Weights of a small GPT-style language model, trained from scratch on English Wikipedia: rotary positions.
MLP neurons of a small language model. Each row is named by its layer, matrix (up: input weights; down: output weights) and neuron, and shows model dimensions 0-127. Each number is 500 + 50 x the weight over its row's rms, rounded and kept within 0 to 999. Numbers have three digits each.
A block is one neuron, or neurons of one layer that tend to fire together. Before each block is what it responds to, as a language model described it from the Wikipedia text at the highest values.

Responds to: Table row line breaks. Newline tokens ending a row in markdown-style Wikipedia tables, strongest after a header row (| Total |, | Pts |, | Report |) and before the |---| separator.
L5.up277:428566464503438563547529480479449550554465512535405516546532441474470363521541563589541484486418450475393493508416536524557551579455409449463562540392482474478526554497526465502456508520449551480456498458470431524446485544497600515494480575542458542526551494575547451569530537469475531480581492574564472480530486471443538494460577544469440516445539488426599516530510531518540406399495
L5.down277:573447466556635460441559412419577604482593453493496421504555424431460509449434375521479496429519408479559470539493453448531419544516556467503587444571511499507457517551507494516559489518532524589551483466487495471535456516526452529518521443508585471508499423481464496520520482504627422559368547519469493582498382587441514492531498500537478548660501507453543444519499505461564531507499
L5.up823:536465573499456585553398515518503451480563537527467490512501480494524519550581567525512526508504406478371511542380531514540464508538576490485549468469343419484502543516441584581511449555446485533533413464535434566389462528473532461424424548536430403525604386537460461530479552514498575487558573528507452495482487493510511536554426444538508469428629489405486590514498483485464472446501
L5.down823:536520505501537567480536510480489598488594650482484526492520482526628397481554488444495633531404462447442477523469520433582447409473494516473564528477520422410430504516546517476533371476590499522525475473506492498526473582544427510502450502476576464442459424523535547422444481508569460531580574518527377526497454513442411485501522497546473467620487363416506479591540477494473454438401
L5.up834:565484503468547532553498572541491515509411477475460438540506487462498493542463477519455521564472454585552479489492541514496517538501447565490512508390602518506480543456459542566520574502528452549485475499559510384461529528435474573465512509438554505506470482408564572522634541600539437443525480494521544443521514517470596475496587538469541535447537471451572514474450451530488436418515
L5.down834:551540454512485428440509558528513548525417549531510448471534480596498438493481603554488533502445522471553470496426399512513471497514477469550502483509529563497485452594532457563462473448422580477504528566455452555369552500627602451498379431517519401461526463528521578491391466455399373492489574500552424506490421492444486517404508374500580406462483465567511508443527475557549475534533
L5.up951:449460500554563580435505480525352497445404528503600495456479445399526490533568478512533495479470488486440484551382471478478492557525572543527535554456492512533494534447512552540541545481492469498486505406543471495545434532548565522432618570557438550459549590529511453627490562469455429485529518515481556487456510412473486511541565515513564476512497541534523478507508442467500479539428
L5.down951:563539470517475450396548535433556564542464550477537511482471440496423524545456526484471525426520536471570597597506502551455496549557465486495418526541512566448504433465528467510530468463474497552458531443468542569550523455430449463579454418519512496414480563439451561409461508566490559505452472523515468478558485515486411452548471407566533489480439526564492504511425458580418525526522

Responds to: Blank-line paragraph breaks. The second newline of a blank line ending a table, list or paragraph, before a heading (==Plot==), new paragraph or table row.
L2.up265:459512533510465443487502524523558500583559542597401504503518451519430536482526482570523481416427442559500490508509534497469446507526618482568566409426441472507496534483541511540534435360517541483595477411600498482517571534544623526570527476524455491370550469474593496467525482509535509484541534586504458464538452366539507529495597453536474587443539547445525490491527500512452445485542
L2.down265:475435462492496414471455492519529574560549600511507462508431458618437472544575521482433374467455474533456561458473412528494477485588580500544493468571490460455503430458469457514505506370514505488569537420553502515575497566555540536608480518475482471441539484552514427510490445489492390480461463509520514475483539379514473445576518517589518644548523500433514407518519458446483463500486

Responds to: Table and abbreviation fragments. Mid-sequence fragments in structured text, mainly table cell separators after numbers in sports stat tables, plus inner letters of abbreviations (i.e., a.k.a., N/a, o.g., aet).
L2.up995:486468480390513527409452494503499412545570594461481567527626457545452516426477422420479468445571507474483417431532544489490469579447574549440441499493544500466566444508480482496515412466373341447453576457445524477538474516459554531455534500562543501526528484570590483497522391506531526529509554526499433500471513394590490574486499513503460557463497541577463522472489491480465445531431
L2.down995:482509479551473537544545507478537449477503552460461455527578539466488482523458569521475421524485442520480513587503465448504492589508580419516519481561510535516519460481494488513409409500496461526541533467429575467574432448546482468561532417498462442506324507552484597591635438599476583530545530529489503503467507483446428458516532474468486553661540533450457490532445427507548459543509

Responds to: Table cell separators. The pipe separator in wiki tables after the final numeric cells of a row, such as career-stat Total columns and vote tallies; weaker on years after "In" or "until".
L4.up249:474507621523481548518574532537514492553361437538502471539475471498489441575514445501558490489580522523563576454565420501578475505520452509524480459540521527473444489423534544457580484445475502459550493446468548377550456587557534476537426573487500520584433610592544485468549489534492429455492478593500488422418401431540447549485517430495518565562418491519473544487536411536492496508596
L4.down249:555475416490486456488502484493492531468676560511517579481506431537548586461503492496509507530451524519480427487474550513493489533483582537488512474422533478475574438533486504509399509548499533517502506573528518524523621425437538489490502341477489527456577475454460451394429527353527497486520463478541491505568555454452498475533542520520496502638477525502546525528508570523478452491506
L4.up276:522586608522566606538444509464484482533580509513516457509522534445489489456490433586618536585539567530433490504566556468580461473468625503454535455453447565483462434446487523494447497579444520513438526453490492491444493647468513543489513536441483493615493484557462526538491491513492507449640476540538425586430438575455531537558554561519601604495533551465523497411545494537436477524480
L4.down276:528494423546453426491522470590470579441486480418515525522448489494549477522531535476423530506427434492589504446460536485449482547549487520441496527519539438539542579523527489508541502569572433488582433592465533416601504440486472454394456477530455496409510535496551577524489473515487488580461531537471552528584512467517528463475456425543496365294474568488544542515456500480389476450493
L4.up465:361517538514513520547564472553512440508505465511450517451521513527471580451489470492438507547451532423435494445467502545472457490585608478542490499471478528437535465458401527555507385513431473481460514424482389467494490517584535514513547469501472512448501471481581615594491494631564466430547484543562502474336454523511561434469489538525543537487506394565586504396506540536488432480448
L4.down465:636547497436584453538443551502532510472454553435556524498454455571543470530507507398545578481484415499408452545506456408481499428509432532412494460530583503613576567548528508519529525562511463501500525498581505482430509440541426485508486453484425448458508567483548533399450530505525471503515500498531543551495508466476583472509431390483507380458460632547489452492453459460525531483502
L4.up885:452527377524539492529561523544476533492530475526436500444538502435473441492544495476535484492549362467530427462495414428532529444412479467498570607449422493572593500519534583476455432464415534480437474506489504495555453569448458485522516555532536433531562571535508489533569510506443494529584503511418606470599502551455513433456489512551578506462502564549479453520527352574478601482566
L4.down885:457516523508447423490563505506499478526497525497611578548478489502441515492496481623487380421526437414522486492519479474505578534492533548531440440484489461588547505412507533512589546436392564458529626452489441556502529480418509484561472531495526432446508573458530505550468468459522561452524389536479502458544554480399579521491562352577430441591549486572516593398499483424569551497458

Responds to: Paragraph-ending boundaries. Sentence-final periods and line breaks that close a paragraph, list or table in Wikipedia text, just before a blank line, new paragraph or == heading ==.
L5.up551:472558503588424477460486528539536558490517524513569480538467507535600486532515495521404525569525448518473549515500584472509532430598569572578410543479555475575454458493495539450441477554457526543535557491402501480460460625500485580576551473553564459500518558505541551481552522466522435421468491533549512538524555495596440499443565508411456596430568557571557491421490466507492428504521
L5.down551:453452419506520499529469487585475506481533516470522520531502459458483536539491502467552514475527486486462448531534523534449466525533545551596487534486510520552470486419552439464514558529479534455427555460548546500515547495585539486413480492528469497465531416479529413456479488457460506534491435534444553458478530462501485466452506469538496526000484507543473499482512478520399504516555
L5.up627:426503479565531467449524485452588428513518565554584441499509517535500500494434408532413467557470361448435564429523478577480561571518621506514507479508552486488504472533526573480486529445457574540516462537439558453472596546454520563581504488566621539507473560526536474449524557500520523472458475535571525513511495457545545464485649481482503584393527388621554557508527467495444474620606
L5.down627:544483491537506528517521519548516527474576492495499529498534444500504486500486504467499491534488489502534420493504506525503499507504502526547526520515476465519491519532474484475523517520485506480467547506474512511486539540463476495461483510489499481485480427492529469451506494464509512489525510513462492542478471489491455501488458487512468509000517535482532469518488497473451495514487
L5.up869:508564532545493510545491496509504558419512456522533442479439548555462554457534530492432559487515413483482465475386493566497445621547498557528468503548510496548547551564515484457492527481445484532436575448467512563469465562493514456509530497592590551509498548548411442557484469408435538472481479443574547597457488413514403611457627515492500506432536482480574475516467487506523470544569
L5.down869:508503395461455494564480498529483458438500485580500501538514564469506501534610488449499516506524508533526433525531548522514524480473468451521491519506553487497500496444527480562496524495527490499480531467518510507513540489528480510475454547514489494518500537508517522542523464528528467492482503546488503609470464495485498506484473568475477544000447482460497514510478489516462527485497
L5.up911:490527552539520461546447534559571440463556556474585427472563501569512547490522494580509516518537547536484531575473500560518516475509546552535507477517516533594507446565548575474533496466497496484497527533497527496493544671540571540613561471591604451556454564529495477487562515506513471444496491466539549612545481471572464495449659534534492642406591513556554533491573490563455458538566
L5.down911:495503521506496507531498504555521495485536482527510554504480531514491504534541480515479518479482524502500473491512514473510506484542485490502527509486501480519516499483507482516496463483498531480479483447484503519518535510502505487480445541538504482528484521452525485510503486487491516473529531530529480488471534504503485509459518536476485471000458501498486497533490483477463519520537

Responds to: Paragraph-ending line breaks. Line breaks right after a paragraph's final sentence in Wikipedia articles, typically before a blank line, new paragraph or == section heading.
L4.up8:506487587455526562528547407416464512560497414472443576544453503333455575494677442442560538492498488409443512462429484560521563517551590567530557513427457512421435404540411500489455557452526536457539500463576493448468484558425527527535500493546474500469450537553490540478459487525417492469440508441507560519479472491488510457482543452483467464461510424518522523480446559505584550492459
L4.down8:495419539468585541523541478411428566367537478534553515495522544489598591500565428469477397468456565546504435490540509519509493561544497548516509557455548514563491481506474513410464538544459481448466439481471466529587587548470561482487539525550504404550474549478568543365547398559476596464443508493458503489520478469522512563602536530539426570368519530442405617586490491446530550500484
L4.up203:502451482488543443512427514489492570429546486444542544497571437569426601452447573487483528472454412547438510464420525501482457583599536517458471492611517496520498521529547545510545509430454468512424518557488538515543557564470517496507525498540553574585492469535452481478486493523445576530420519479554552611405481470542473473490572531463484444452548613522549520525503521486402459549499
L4.down203:447499434512488458539478518512495500452553517485562496479471499541477510502535468480462515484513461465503477496497532519518542469497516505532478478525488512548482441542505470415512491496534537456471498485501520485481546500507552529536487473565550482514555486489489447514538490460500510471445441519503488476438520477512490511498557507485498491000577488447532492544516529480435494498578
L4.up346:548463568546520553475496495565440562475565487465491534508535436530532437405473554482473532564435425525448451408489484488501550614552530512460557542526436549579450503487530574438450516469465470508492533503391508505499425491465491632496528525514517510498579541589469475510486524531583532556506542541541535559462461533510452540567619502508477478397533575436539543500561529495437468526516
L4.down346:494506500525503520564417533431495443457546604529500500501476432478449547448531457481478537488485417486509463524487494494539482457550453530496556479419521471494450446544518461481511594485505475478490461482552468478512565496497467471506503546498511449527518420523584516481518505436469577417518532498510540457451468447550470548441519470485480408000541485507475474487531435521382516468513
L4.up467:499507505512496446530504501524474530486527528473556512501472489565446573476457565435440509487499426546550514494417509605436488620532567517562519504507464558570505499544546489479570528427439479519416568496465534500464490541502529564519479460538580508575590476545498478461455532496543525509483539493605531550436493483546473555456602452469515483469542500578548518506519518464411419570524
L4.down467:463558418475504501523447515534489494469519499485566470490495528544497509454559505512480499481480484518443490507511532481527529489551506539516497497565495513546480467551520511413486502500480519465433507414510508536481536505521537518525508510521557493469485514509478487438526445504450488519449508519536498521487555493506503519433532507465492491000558459478535549506527508497430467516545